MLP neurons of a small language model. Each row is named by its layer, matrix (up: input weights) and neuron, and shows model dimensions 32-159. Each number is 500 + 25 x the weight over its row's rms, rounded and kept within 0 to 999. Numbers have three digits each.
After each neuron's rows, "fires in" lists the words (lower case) most often at its 100 highest values on Wikipedia text that the model never trained on; "fires on" lists the tokens most often at its 100 highest values on Wikipedia text that the model never trained on.

L3.up401:507506492479486489485497476476476515515500514516480455507481535485542468507524521500477505482491501468512476453517531516469511514491486447504522561507533505465516515507492520500574514525450467475542451490488556531506458504470514525465506482494523512523484501519524519482518460518492513481478495505503500477498540493480509513457515463520454499528505487480500500519499491532507473473452
fires in: "and", "became", "during", "remained", "are"
fires on: " and", " became", "During", " remained", " are"

L10.up123:502477479529513510457495520517514507508496517516495507478536500466494513503464549524496470535487510536508504471505482473442534521538526513519531521506517498513540521477481474447432504513493496494491504528478501523510453494517444510471532450470487486542512504466521505559506556526502523544546517530508528495508516446529511481497500498497478510513478490483473486456489506506476527491468
fires in: "for", "under", "to", "in", "by"
fires on: " for", " under", " to", " in", " by", "and"

L8.up615:510482497498441478517488518510536497515505512512552474524488475517527483521516526499515539496515484478503483437487451472484549488516501482503486512475474521470533488481536531497476536507515473579480508490451503462488517484494481516516467513529491525509515532552537519495480514474502478463511533531507530462478468500485511507484501484501501501513504496509490466468555591499481478522536
fires in: "of", "the", "to"
fires on: " of", " the", " to"

L10.up337:523513474514488505551495513486517503506540488483496486455520530535524529485530518515497513502518486480512491530527569489461505508514485500504477517465495515529493462458508538484514529496521459491491484523478509517501482490501505458508485511468525502510432500518468498486509491555518507518486480481499497524506476472514543543526498510518516515478487498537469456563523525451478479522514
fires in: "be", "it", "he", "of", "they"
fires on: " be", " it", " he", " of"

L3.up537:513509500508517486516459525535475482463507514476480505509467549512499541489498452521478502478512530487536525529512496497551541506506465527481508487480535550486471548546483526504531509525488481448468471494437505502501468468429481537531507524474460501488478505521497495489473474518487528486542478500504443519523516482508481496455455479505498468530516531468522533518464469505505502492501
fires in: "was", "is", "has", "signed", "he"
fires on: " was", " is", " has", " signed", " he"

L11.up425:489517479535495515510504513459493521497525503487499521507497559484461495476467463504551440525517503473489478488483530483464450486528492498481547501468491502531535511515519504527541539493508503489489517508470505447519551493485507533495500493537507490517502522498467471470534465491529486479492498495506499504519523485466512544579509481518481492501516498482513525487489506515499509518536
fires in: "of", "by", "where", "when"
fires on: " of", " by", " where", " when", "iqu"

L2.up521:501507524527558503540470507528494469499503481524480477540498482508513503507505479479480476512504508504539512489494469534458501501549524547485516471474484516479521495499530527471498518496501559483484497521457511524508520539527496455475498490483501523535484533504490535529479526545540524484496513448517471474479527487476494474465470502496496479532482481480477503502556485490536532509494
fires in: "as", "aslan", "asli"
fires on: " as", " As", "As"

L6.up330:482539511499497496562536495552493494508506500517513472478494498491522543514481498512516457461518520533503484471497493441483502504493502490533511500489490497523501507528484477534536447526568515488517554525512506490498489523507498505549474489495467487462519495511526502460515485505504469516504485479507517526509543483513445514506504473525459503482531518518524518549427496524458444506477
fires in: "which", "that", "it", "name"
fires on: " which", " that", " it", " name"

L6.up442:513501513502473495532539526479545543478533488513501452481509512531516506558522515461505511523482530487520472486493476484455537521462480463472468481508453533456527501495492538508478504563472495511475486509469513500480505468520486550517488507510463502489494521501484506484467484467482481482501479497521514493492481477487485469465470503503494528483492530472501504504526520519491480505528
fires in: "of", "the"
fires on: " of", " the"

L2.up342:510478498539478527484488468508490515487482525474519544507482516528492502498461473529502511488558508488442507493500504463560543542456469505522486498461479450519488517471481502471557483476526514525518500511487495534473501476471486490512497476501494512479483525532516445499464520522492447542472517541475457477482472467512522539497493521495515484517517472561513542536478534478501520482488
fires in: "in", "championships", "stadium", "won", "university"
fires on: " in", " Championships", " Stadium", " won", " University"

L11.up347:498492513496491541498491469484483511513517530503534505500488503490504476588534525473519473505412516472512492484493507500437515487482517479519529465518496487460482476452508519475527535503495547511479509515494492487479545458517491509475507515480482483494536490472506484539487539463520494494492491483490542489479518510464518514458502484504520569507519479528526495494550512483492515544456
fires in: "the", "in", "university", "of", "at"
fires on: " the", " in", " University", " of", " at", " studied"

L6.up591:535536485506479474519435497510498511459527496524498480492459474491520468477486513489529464503521492504481474493475527524530515497482506540474514529467502517470527531484491473493533497546539484515507508494515496506484452506530504481468459488515495535502458533537521524540500513473486481517531535513505481504455513470541498527528469480531515518500486498535507496493490427494470485515496
fires in: "for", "from", "until", "among", "between"
fires on: " for", " from", " until", " among", " between"

L10.up725:545471508541463539475502534494480517517531479530471470463471507519502501548497503495502487531473506441504479483522517494478497494485495460528497491477487471510494521484498526510501525546489475520524532495496497527523484500459495500523447496463525497513450498512482519528506508495524519519499473537488476499494496492486491471529497444544473494512516508502474479517516508509521503522474
fires in: "the", "in", "and", "of", "be", "n"
fires on: " the", " in", " and", " of", " be", "N"

L7.up245:525518516539463473510465504534469520532514499526469491547495503490484508535510465525531517484523505481523496482486482499473504494475478503456496494525522530474477444531483481488507477556486506499490513518511508500507516449496533537490480525474476513469471494521454512476529479487503500533495539506504476449466537473533520527481506485544523537562484553455484508482455513483519493502483
fires in: "from", "in", "early", "then", "and"
fires on: " in", " from", "Early", " then", " and"

L5.up423:515510482540523544540464482490472513488519526527510456502484509466490477522457509514486520531447522474476470484512488512488496505499471508506497485475472521511485465469508531514497505498508453480538479511467515501462496534497494499513505535512514543505487488491517505435494531497480552530481495510488462469513526492518517492490511512479446480525483538565500444500484500498526523517543
fires in: "to", "not", "t", "ll", "cannot", "can"
fires on: " to", " not", "h", "t", "ll"

L2.up205:480511494458458534519536520540529517467479520516549492501511529500501517550505530498505492508477485505502517478496526492521490532488490499568488518506470513482460539472524532497547489489535506505496474516510453467438523501477523484512479487511469493496495497498461525468548507483515489494517508470497533504513515458537484497521490539488517534467512503507512502502475511490456500518467
fires in: "about", "on", "described", "either", "to", "that"
fires on: " about", " on", " described", " either", " to", " that"

L11.up450:505503516476476521503439462528509508473506513514516510519469523497450505501532482490530464544479485530514503501466480489516542510494497545482481505475473515542497525481484452534509500523492459501518502528446461476515494486467522487517487499445468540457477511494529518502510481528480508513510545483486506486501480550528513503517494482536541490477465525546511470518501520493453449524467
fires in: "and", "also", "he", "they", "then", "later"
fires on: " and", " also", " he", " they", " then", " later"

L7.up65:505493443545497495501477508480535483486526514510486496497493442477479521492482514492519525512482508515504454513543482491499463454484518508487465482510507474508508496508554500506484535463525460455506504461480459473469492505470508525485436457458521532478468528478498488562486500511464497472511540511476538499502522485517489514487453455537534512523537513480520508477510498501525536523501
fires in: "and", "to", "however", "from", "additionally"
fires on: " and", " to", " However", " however", "itionally", "From"

L2.up501:561485478524497491509508527539532473493525473493476531460509502457505533494550478502487485485504525518488503450466519487515522456477502516510446502512519484513479480508497507463548504482485490516519513518494527500502515511493462485523501477499446502477521495538529517496499542457502453521494511495525480513487467524500473519510502495506503470443532528569543514503450509513460519506546
fires in: "in", "by"
fires on: " in", " by"

L8.up189:544490581491503509498498477485518522537497513486514455503503454494527458511495499506497434511505523508504463509505510518503504455468471534462461548486506487460525465458526450472496478511544473491446493512497473520488529510497497487486492493502485521493487460486536506514486504552528476513504473489509469480493522488465493484525513484513490521474511460471511553501540502502514530494499
fires in: "as", "of", "called", "that"
fires on: " as", " of", " called", " that"

L3.up3:528510477552470470514508433521507454460500524490545502500467509497501523486484509515528478544499476471514516484474487473529514489513497512480486500483556522570478516502501526458522502512555447529507499479508485521512491521535483517523527479497494479474501529514467514524525497500511487489502514549534482500461506517515482510498477518484511512436470466473506522526511482478506498487478
fires in: "for", "by", "in"
fires on: " for", " by", " in", " an"

L7.up654:547535479512531534518517442504486488510525535512463456534534527470531491467489497495486470514517522518487499516479513494442462498437505474523487515516539525527542500501526524490510503494478504506536505523469495513507482533514510465446496527525472511482509503488482530509551522499512448464518481449504489491508503493497491525541496508535506455514457539510464529485465486518478461522484
fires in: "that", "all", "because", "what"
fires on: " that", " all", " Th", " what"

L3.up48:484478471482458517552455484513507479493488468479518468540501450495481494470558469513497506577517516493513496492465492481450493522454485539510507547524471490527495548487481483434511505485472519519479472516495493466479484504493521471506525460531530475504481493512492536521514466486522517512534459510447455500485463494532504538494492494485547501515538538473516477526501497515494540475500
fires in: "that", "all", "one"
fires on: " that", " all", " one"

L10.up18:525532529485474502452525524500500533457514506524503459502541512504464519466498487494488512520505506519489505454512504491480512477532543465486497511461461466550492509486517511485498535494483545457517499519492486486487482451455516502520496496508487532470514494505503512487497515519529496526529525565518558521457541487492518528463476507541544458544511539482535444531510460459452493502519
fires in: "and", "of", "some", "any", "other", "a"
fires on: " and", " of", " some", " any", " other", " a"

L7.up430:514489537490500511506497514481539498458499525511494514506547498477505496520459467471506464514469496490504474521533536507462476482499524526475519473524489469492471495474483459456487513490424477458505464514494498513505524495510536528535496551482494542513509512497515484517510515513497462469487500486496475479507535444526533479500494475494437551535488530519470492509541486507505464520475
fires in: "and", "or", "of"
fires on: " and", " or", " of", " Raj"

L5.up553:476493509477507480458518466536514503492491494468486502485454539541512510498458547503501491550513515487458527517507497467462499504509524469502488536530483506510464500482510514533519503553500506402498495460513492481498524480513496474475497513506494480514466517505570528517503499535498521518507474496470526499474515519527469455520535508491472497500491495477514509492507482490508452486536
fires in: "is", "and", "or", "was", "were"
fires on: " is", " and", " or", " ch", " was"

L3.up244:549519521543500471469537504508518512487504513472506491527492517477477536475479485516532447520517529449481452482499499447497559520519501472497532553458493500507492506496514532469515453523505478438466506505486535514498470490500452527490512507508501494525484497506529503495524533511535502498521503497493522499502508474505508516509488483508492458439471431496529571525502495461469465502489
fires in: "of", "for"
fires on: " of", " for", " For"

L5.up232:481453456557474520496510515537503513479534494541487527506507486532515488508502468508498546458491528470501494498504499524487510499508485498496481552460536500473504480498472529449497483486469504517470505515491544497513498480484515484524497520484522437480481504529480537495553528470501489503463517508486495496553495486507547554508450523545503530505505506515490518542485516539449528460446
fires in: "in", "induced"
fires on: " In", " in", "In"

L7.up652:458488464523492542472463494475524483525535517500511476500548454494462486517520516480498511524437537465486464514501508459506510478484524551482507517517514447517546485517488467484452503478491490497493527440479509524514521474504503528520522499490477532472466482511509494523466522499467473539539475527498506510504486512522498497464491507458501518475500489536505502492550481510489488500482
fires in: "of", "as", "in"
fires on: " of", " as", "1", " in", "ate", "ter"

L3.up52:538490490514484491490435506474499502527511486513493535467487487502533539516530483510509526520456474514510514506532486475491467501471556535540525502500537526534506523494441467475512476511476433481497495487481546522474498440481501507490452479460465481479470496473446508504521536479514515493491517523469531480516523520513462518503511488470533495514499476461532476503479450461518535522496
fires in: "to", "höss", "janeiro"
fires on: " to", "ö", "iro"

L5.up226:491488487467528541514478478488494549537545491513489487484503504502540487488514496510506514491494489474510507497509491491528526478483476521474542557509438527492497544492486511494474482501488515554485466484492525492447510508515451526493470509524510493482466513492488489495471488474518513495551497538468496559506515465522498454479460542550491513501542544526494438514527444473475504506490
fires in: "of", "out"
fires on: " of", " en", " ent", " out"

L2.up430:464468504529450512511471453513507519453508529520514508492501479516491502483500530475505532515483543540469544495456515474501525467501492500490522502507503550453492483463508475450526519533546548500494536502534536502453499464493495515529521511514514489540473517518560474480470455521457526533506485505514472502476487504516499515475497515468476521541480501490524482466475464509515469489512
fires in: "at", "won", "against"
fires on: " at", " won", " against"

L2.up71:538540530497500494522524475533499476480483463517477516492508503522503477502472505466442535477503491491557484474519479469512479472466477530515524468528520519499534481487534481486504462483474522508517472489505532494540468481479504453440487538492509476536502531513476480508487514505506471557544473472470503470477538560509546488487501464516469455504503460528490502492518506555516484516515
fires in: "new", "rochdale", "over", "well"
fires on: " New", " Ro", " over", " well", "math"

L5.up218:502494469523478467521506518470533486487497511505482512509480487475497516508484504509495501512476496464488461500497523516496497516466513521537533449553521447503490516498509518483484473492499480531472515473523533497458537450480478526515540535508496540458488561462467520522471504467482475494476539540514507510518551519514472495509502472446518457479491485503522483506514524513518553466512
fires in: "on", "in", "with", "by", "from", "the"
fires on: " in", " with", " by", " on", " On", "On"

L10.up269:521517456486460514538523509490504504494514499472535514477499500507541512523498496539485517487480506521492444508526465487510503509502518483483500502475498504484510581468480524491469485487519493460500515505473524467489557501507485503481531534489488520506467468524546488500516522479529523472540531493468487496482521506550521496499491481470478509554502475501475515478493505442519503556485
fires in: "at", "of", "near"
fires on: " at", " of", " near"

L10.up231:527525498537512499502499483513505482476436506537455563517521486507537497505470472488477482478524471482488475486475493532532534484443501441529527488497514518503484494480523484524481510485483508530559499487485490469493498502499522467516518557480510538499469549525503514471496498512492471511502523458456522501497525469527525554498533510511503537493489488508529481538508533499483533543467
fires in: "the", "to", "and", "atmosphere", "atmospheric"
fires on: " the", "m", " to", " and", "in"

L2.up686:468436504526452513467496455517485519483552495528504489487479492528499510481485486518482479507493475509491526482469500456518508451449503498489529522507497488473487531463522528505505535503498476490486498507450521470505490462493502504487461501470469519484490476487499490495494509464496456520501489514474505529490542518515505526476469505471530521506501528514508494492498449498498561466511
fires in: "all", "between", "six", "four", "alliance", "seven"
fires on: " all", " All", " between", " six", " four"

L3.up270:454491513529527514539490464519486498486498463538497467483515486488480517497500439509490492499488569484528524509484504488497516487488527476488531474506452498522476550489461510478489493495527486472492521489506459510506486461472488488487498540517515513538492534500507461523482510520463485525523509540479433511477508499545515529505491539507503492505466519476471502488484487560532500486504
fires in: "at", "athens", "atrian"
fires on: " at", " At"

L3.up402:514503535531485482574536480508528528471467523505498508481447478472501494512477497521474502564524518529501543464478477455478500515468537482540486484494478517525504511518511490474536540495489532464502550516510508509486503452509497496514508524523519467521481514505530487488510492525475505539532484525513490514511481531479469511524519524475455513552491546474473446490483503508501522441472
fires in: "released", "at", "record", "chart", "isbn"
fires on: " released", " at", " record", " Gu"

L10.up338:525547502510433503494503479500547528497557526510546515503510505464521542490473500501547494458494485444499467472510531501476495500488527455496454507478481484501529518491484481467493523484530553502529502505551481533517520508466528505452478485525522517472521517504509505461526486507532517510496481510470506502471526522481458558509446518515545508485480542509533504515518497502544466529521
fires in: "this", "also", "these", "of"
fires on: " This", " also", " this", " these", " These"

L5.up488:448498495505448493479436481471502533484498503475494484508511485525510535498523549477525509556493528514486497515477500483523493521502503500535561481469479508467519494507504494519478539444498530548530515477506490568510473471516512500509530519522454491494496509537461506505497494512505487531505512547513496528518487509559499530543459498475491492475524486525484477493533486489520518515508
fires in: "with", "for", "all", "by", "stakes"
fires on: " with", " for", " by", "All", "akes"

L11.up455:499447518548499546537479483446491533467532482482505492520535530516516508520500487506504455492508495502523461493501512511444479527467492516520505500466515488508507516518487491509538504466475499549526501477454525513533507501450532505551469534494488482472478450490520503480525538505459467537491468515498504494497507533481522476493523488527488480507498504531532537517520504479513466515490
fires in: "and", "to", "be", "of", "were", "are"
fires on: " and", " to", " be", " of", " were", " are"

L7.up680:523494492492477492546502471523506500515523535511525507492469520494435479496499497508544516534511516469509469483490527489469527478495535509497503536528464522484522499485515512476515544482493509502475553558481492481475546434464491510513506476521455485523479504521501506472513485479500492483527489460539485500506462475505537509495472519525513502565453489516500474496494453477498484482486
fires in: "of"
fires on: " of"

L6.up204:485498496486488494522474515520511453499474492526489506499510531533517503535455525543539508516474471495522524467489506499485478512480475482526505504503537465552497514501470509470487489492487516515502487533502466545502507511486530513521479529484530501523493481458486515495552497489471541474524466523473512498527537483504441478446465504549515450499529502510446494541534521459522503496539
fires in: "not", "would", "to", "could", "yiğit"
fires on: " not", "it", " would", "ot", " to"

L6.up171:544474581489537502504473469490504511514514485500526505490504510514453465508452537493469479491497487511496501514526483509493500516531463530484474491516505477480457505482520498477528548475508552510481457490469476503497498477461503477492429484479520483534496474492471522482479493501542507488507509485508475487505517465469498507524445492468530530505506505498526497521507479492475543469532
fires in: "of", "year", "for"
fires on: " of", " Year", " for"

L3.up117:498594480525532527478504511493482483487488504497533480475514504501518491519471520505501460490511519502488454460503524465500535515511495490505531507508488546499500493502479489503510508532557502480475461493496460539523502429494495489451520506463495541435529459498497521503481568466508492520497472492521501505556475505539445503522505543478498502462472478514510505542468488527483482519490
fires in: "to", "on"
fires on: " to", " rec", " on", " Rec", " On"

L11.up198:451557522512496515469504527483533484466549506510460516501528467509521517477474506498497472467503498499509478478541490494503497493498488558525523519458500500488507482487492472539508494497460505469484511476515494526488494515461496502493536518492472542526501513497491462504461472495460534499474559519521450486520476519499535462482469543505477409503490502552430476530529534492507497522533
fires in: "in", "over", "frac"
fires on: " in", " over", "f"

L6.up74:454510518526475557521504499528454557484547504516501540447519473515526500486491491496495520506445508503524518467536486486485490511451537495495530524469458481508457503477552516504552516503495530490500525486496498485465471542520520487510510500515527510483491515539499505464555520511489479494471485498467501514464519510505491492495511494487532491451511490508472484480506489499537464490582
fires in: "be", "it", "t", "make"
fires on: " be", " it", "t", " make"

L10.up272:485500491522486488515447522521471508464472513497519519492539473500507487534446522502517465526459477506501462528482503493515478538457518537526476515521479489504506587493487496454469492518454538480504487490543505484528445526494491524503543512516502511461474518512505521465526519488542538510533513502461493493468489469526530524478492535486483503498487487494480508544507536528498503506502
fires in: "to", "would", "may", "will", "15", "1"
fires on: " to", "1", " would", " may", " will"

L11.up556:464482489532480543497521483525511520481543517575505507510511479483455448486515485520468479459490481522508501463484477497515505486534481493533512479440488455508483459518484470486485471522536523471509504534465483505484527479499465531475490473513488499477502498536541515490491497527495479498452501516558467508512504480525506530479531523503496482532488565502528478491490518519511513535486
fires in: "was", "in", "being", "been"
fires on: " was", " in", " being", " been"

L6.up290:479504498497548473524474506534527473508513455493459477439501533487530511501494491471523477482538537508492491511509431471501473472485511496503511510505507489512501479492516484477539474507510496516532468477519509506475466495485518505494517424462504469503476505463497514536497526492539499507529508509475544471494519492423520518485482532512517532503472471503472487522550509462525525496535
fires in: "she", "her", "under"
fires on: " She", " she", " Her", "ch"

L2.up52:583465518507511497523470552518510502560495470499523449467488467514507551519504515510496518459530501481547525508497501486494492511442505494499523520480465511530533531505503490467513475520489500488521485492479503525521509496484433505457507540466514535527513489497486495530484555470524486498531494509471491475477464483476506478443484525493469454469477542514486468512483501489507518477505
fires in: "under", "hong", "high", "underground"
fires on: " under", " Hong", " high", " Under"

L5.up744:474501466504522474511454517491525518499470514465484479478479491525501488507508504487484525456526495535475531485476497467518533492479504507502506512482461551476546504488470526518494545503471490492478476480496555475489485505476461450480537502461497514512469494525499503509509500519493455506463494476503488452534499502490532508462468528518512458473525477519527488513519492536514489513554
fires in: "he", "had", "having", "has", "have"
fires on: " had", " has", " having", "g", " he", " He"

L5.up243:504510465505504543512499473505495507471561488503509474509509473468516536495467496510501483497462449462494487509491485522467507536503462526526516504511475490532493504515552542514519515475503470467462523493481502502519499532482485546517534521486517460487493528503480547504521516507542527501466476539511480541457518535531451486475478528495551456484491470520485476492555478468478470537546
fires in: "to", "of", "t", "ll"
fires on: " to", " of", "t", "ed"

L3.up447:476504477488488508459522482512471428467513562475467483477484501503541511463458504513495482516445524497489471522544465523510543544509495495490550524488462474486502541546499475535558513515476528466468538531473482505529484491481491510449490496515471476527485503530494506514523463503534521531506481487489505519483454490474507506500520486488506504506493524531534482507520519490488517510475
fires in: "is", "was", "hold", "place", "are", "no"
fires on: " is", " was", " hold", " are", " No"

L11.up209:510509493537428493529513516528495516503509501534498479493505493473438530492509479484463501517435490469527502490456508484493520533485508511525505514471491463542544537533484498533481535486507497489496520511501469496473472497501496460485529474469448518495511484524498494505475482521494491506494574461516489443513518479449510483510462502478484494479489512512550514506546518523487514516534
fires in: "has", "have", "had", "also"
fires on: " has", " have", " had", " also"

L2.up222:524519531540484521501486512525510487540490499493499452497489512534457463536511453490483496491528537518494535475489442457460506536510519518495510530527496499521494496516484480495479505516483494493493471506548496479493533462468505425541573492478507525528519471502513535529492500480468506501454537516499527463534501519480499481494502475499501485501515549496517501506514507475478515514521
fires in: "has", "have"
fires on: " has", " have"

L7.up127:466500513509486481504495511488480471454521510457531494535492500466524503490500529533532452521487482536485523495512499462466459530517503506515492549520500547475528504460478487492490525516475502517487497461506479454496509495538510479503491532492514494522479520433506516542508429498528491469559440518487500528493494476514440516503468464514532447460514492504500526498493470468497504502532
fires in: "from", "since", "between", "while", "by", "after"
fires on: " from", " since", " between", " after", " while"

L10.up246:577466507502491512533494465495557493499517474484500473494525462500523560518509507524483475525468522534479483506502504455499475485493525490486514516478481500455486508495473487513482490467452498513520518491495505483470479479467508535469511485515498481476482553525504496521515541489510489481501488486493494465520510489489540525489523494517527506500459522524551534517470453490501488489528
fires in: "and", "but"
fires on: " and", " but"

L5.up314:476505487493483550508512535506491490470558522470474489552483513496527510485530496488506513498520474490502478495527488524486540592499519527481537556498532472524501495511514493480476504477495530489491520537501477505474505520481521512485498461503521522504489533526504448482497483497500500474493499486484511515462553449523485493485510455517525481494509495499526508536500486457488485504503
fires in: "of", "to", "s", "him"
fires on: " of", "s", " to", " him"

L3.up36:505549467532519504517509483478521450516527554455494513502536504503492538488432498537502496511516542485473516506471520547510494540507481497501498497499499481455477491495545468528493520499489465456512501511481517509508527510520515495489530524546535500491490541505481474500477511513547526537507491508484506467513514460494529483483487467495497502517473505492467515521522474475477538462514
fires in: "by", "s", "international", "english", "japanese"
fires on: " by", "s", " international", "English", "International", "ian"

L5.up248:486480492488464559543505548503451513513500508469506513521500498450490490521494484497515480537473482521476502458475485512512480502452523474467519498463469488517497542424506518465499539535510472492494483519522486453494484512486530493542521515486501506447475547489490516513523509482463497519487491506503513510503503471534489513486482493551460487561510487525501462490501567499518477501504
fires in: "to", "would", "and", "can"
fires on: " to", " would", " and", " can"

L2.up258:486510532469527460503495489518448455524503537515452493480537514500509487482507538517495489524511529489487468451514496487478517508426509524520521458495509460483474513490492513464513498485544466489508534482508525507509497496494547446490470534515496449477471496543514539483491517493509465524517489501544526487467553529459468507485500476495525476511484484509493536504490518470475503463475
fires in: "college", "house", "species", "harrison"
fires on: " College", " House", "Species", " college", " Harris"

L7.up391:539504507481525523543537548515527468490491487457515495519512487445548482549518516497509452506513478478502444478484479500493539531486483497535494564499499526479505552506509494445479482485540524488504494469480508508498496463511465507486472491484483523584519491530553469497484515481509507493546482520509510479495479536481510506473480482493492461520498507499487496523499485514446527487481
fires in: "of", "on", "that", "to", "out", "over"
fires on: " of", " on", " that", " to", " out", " over"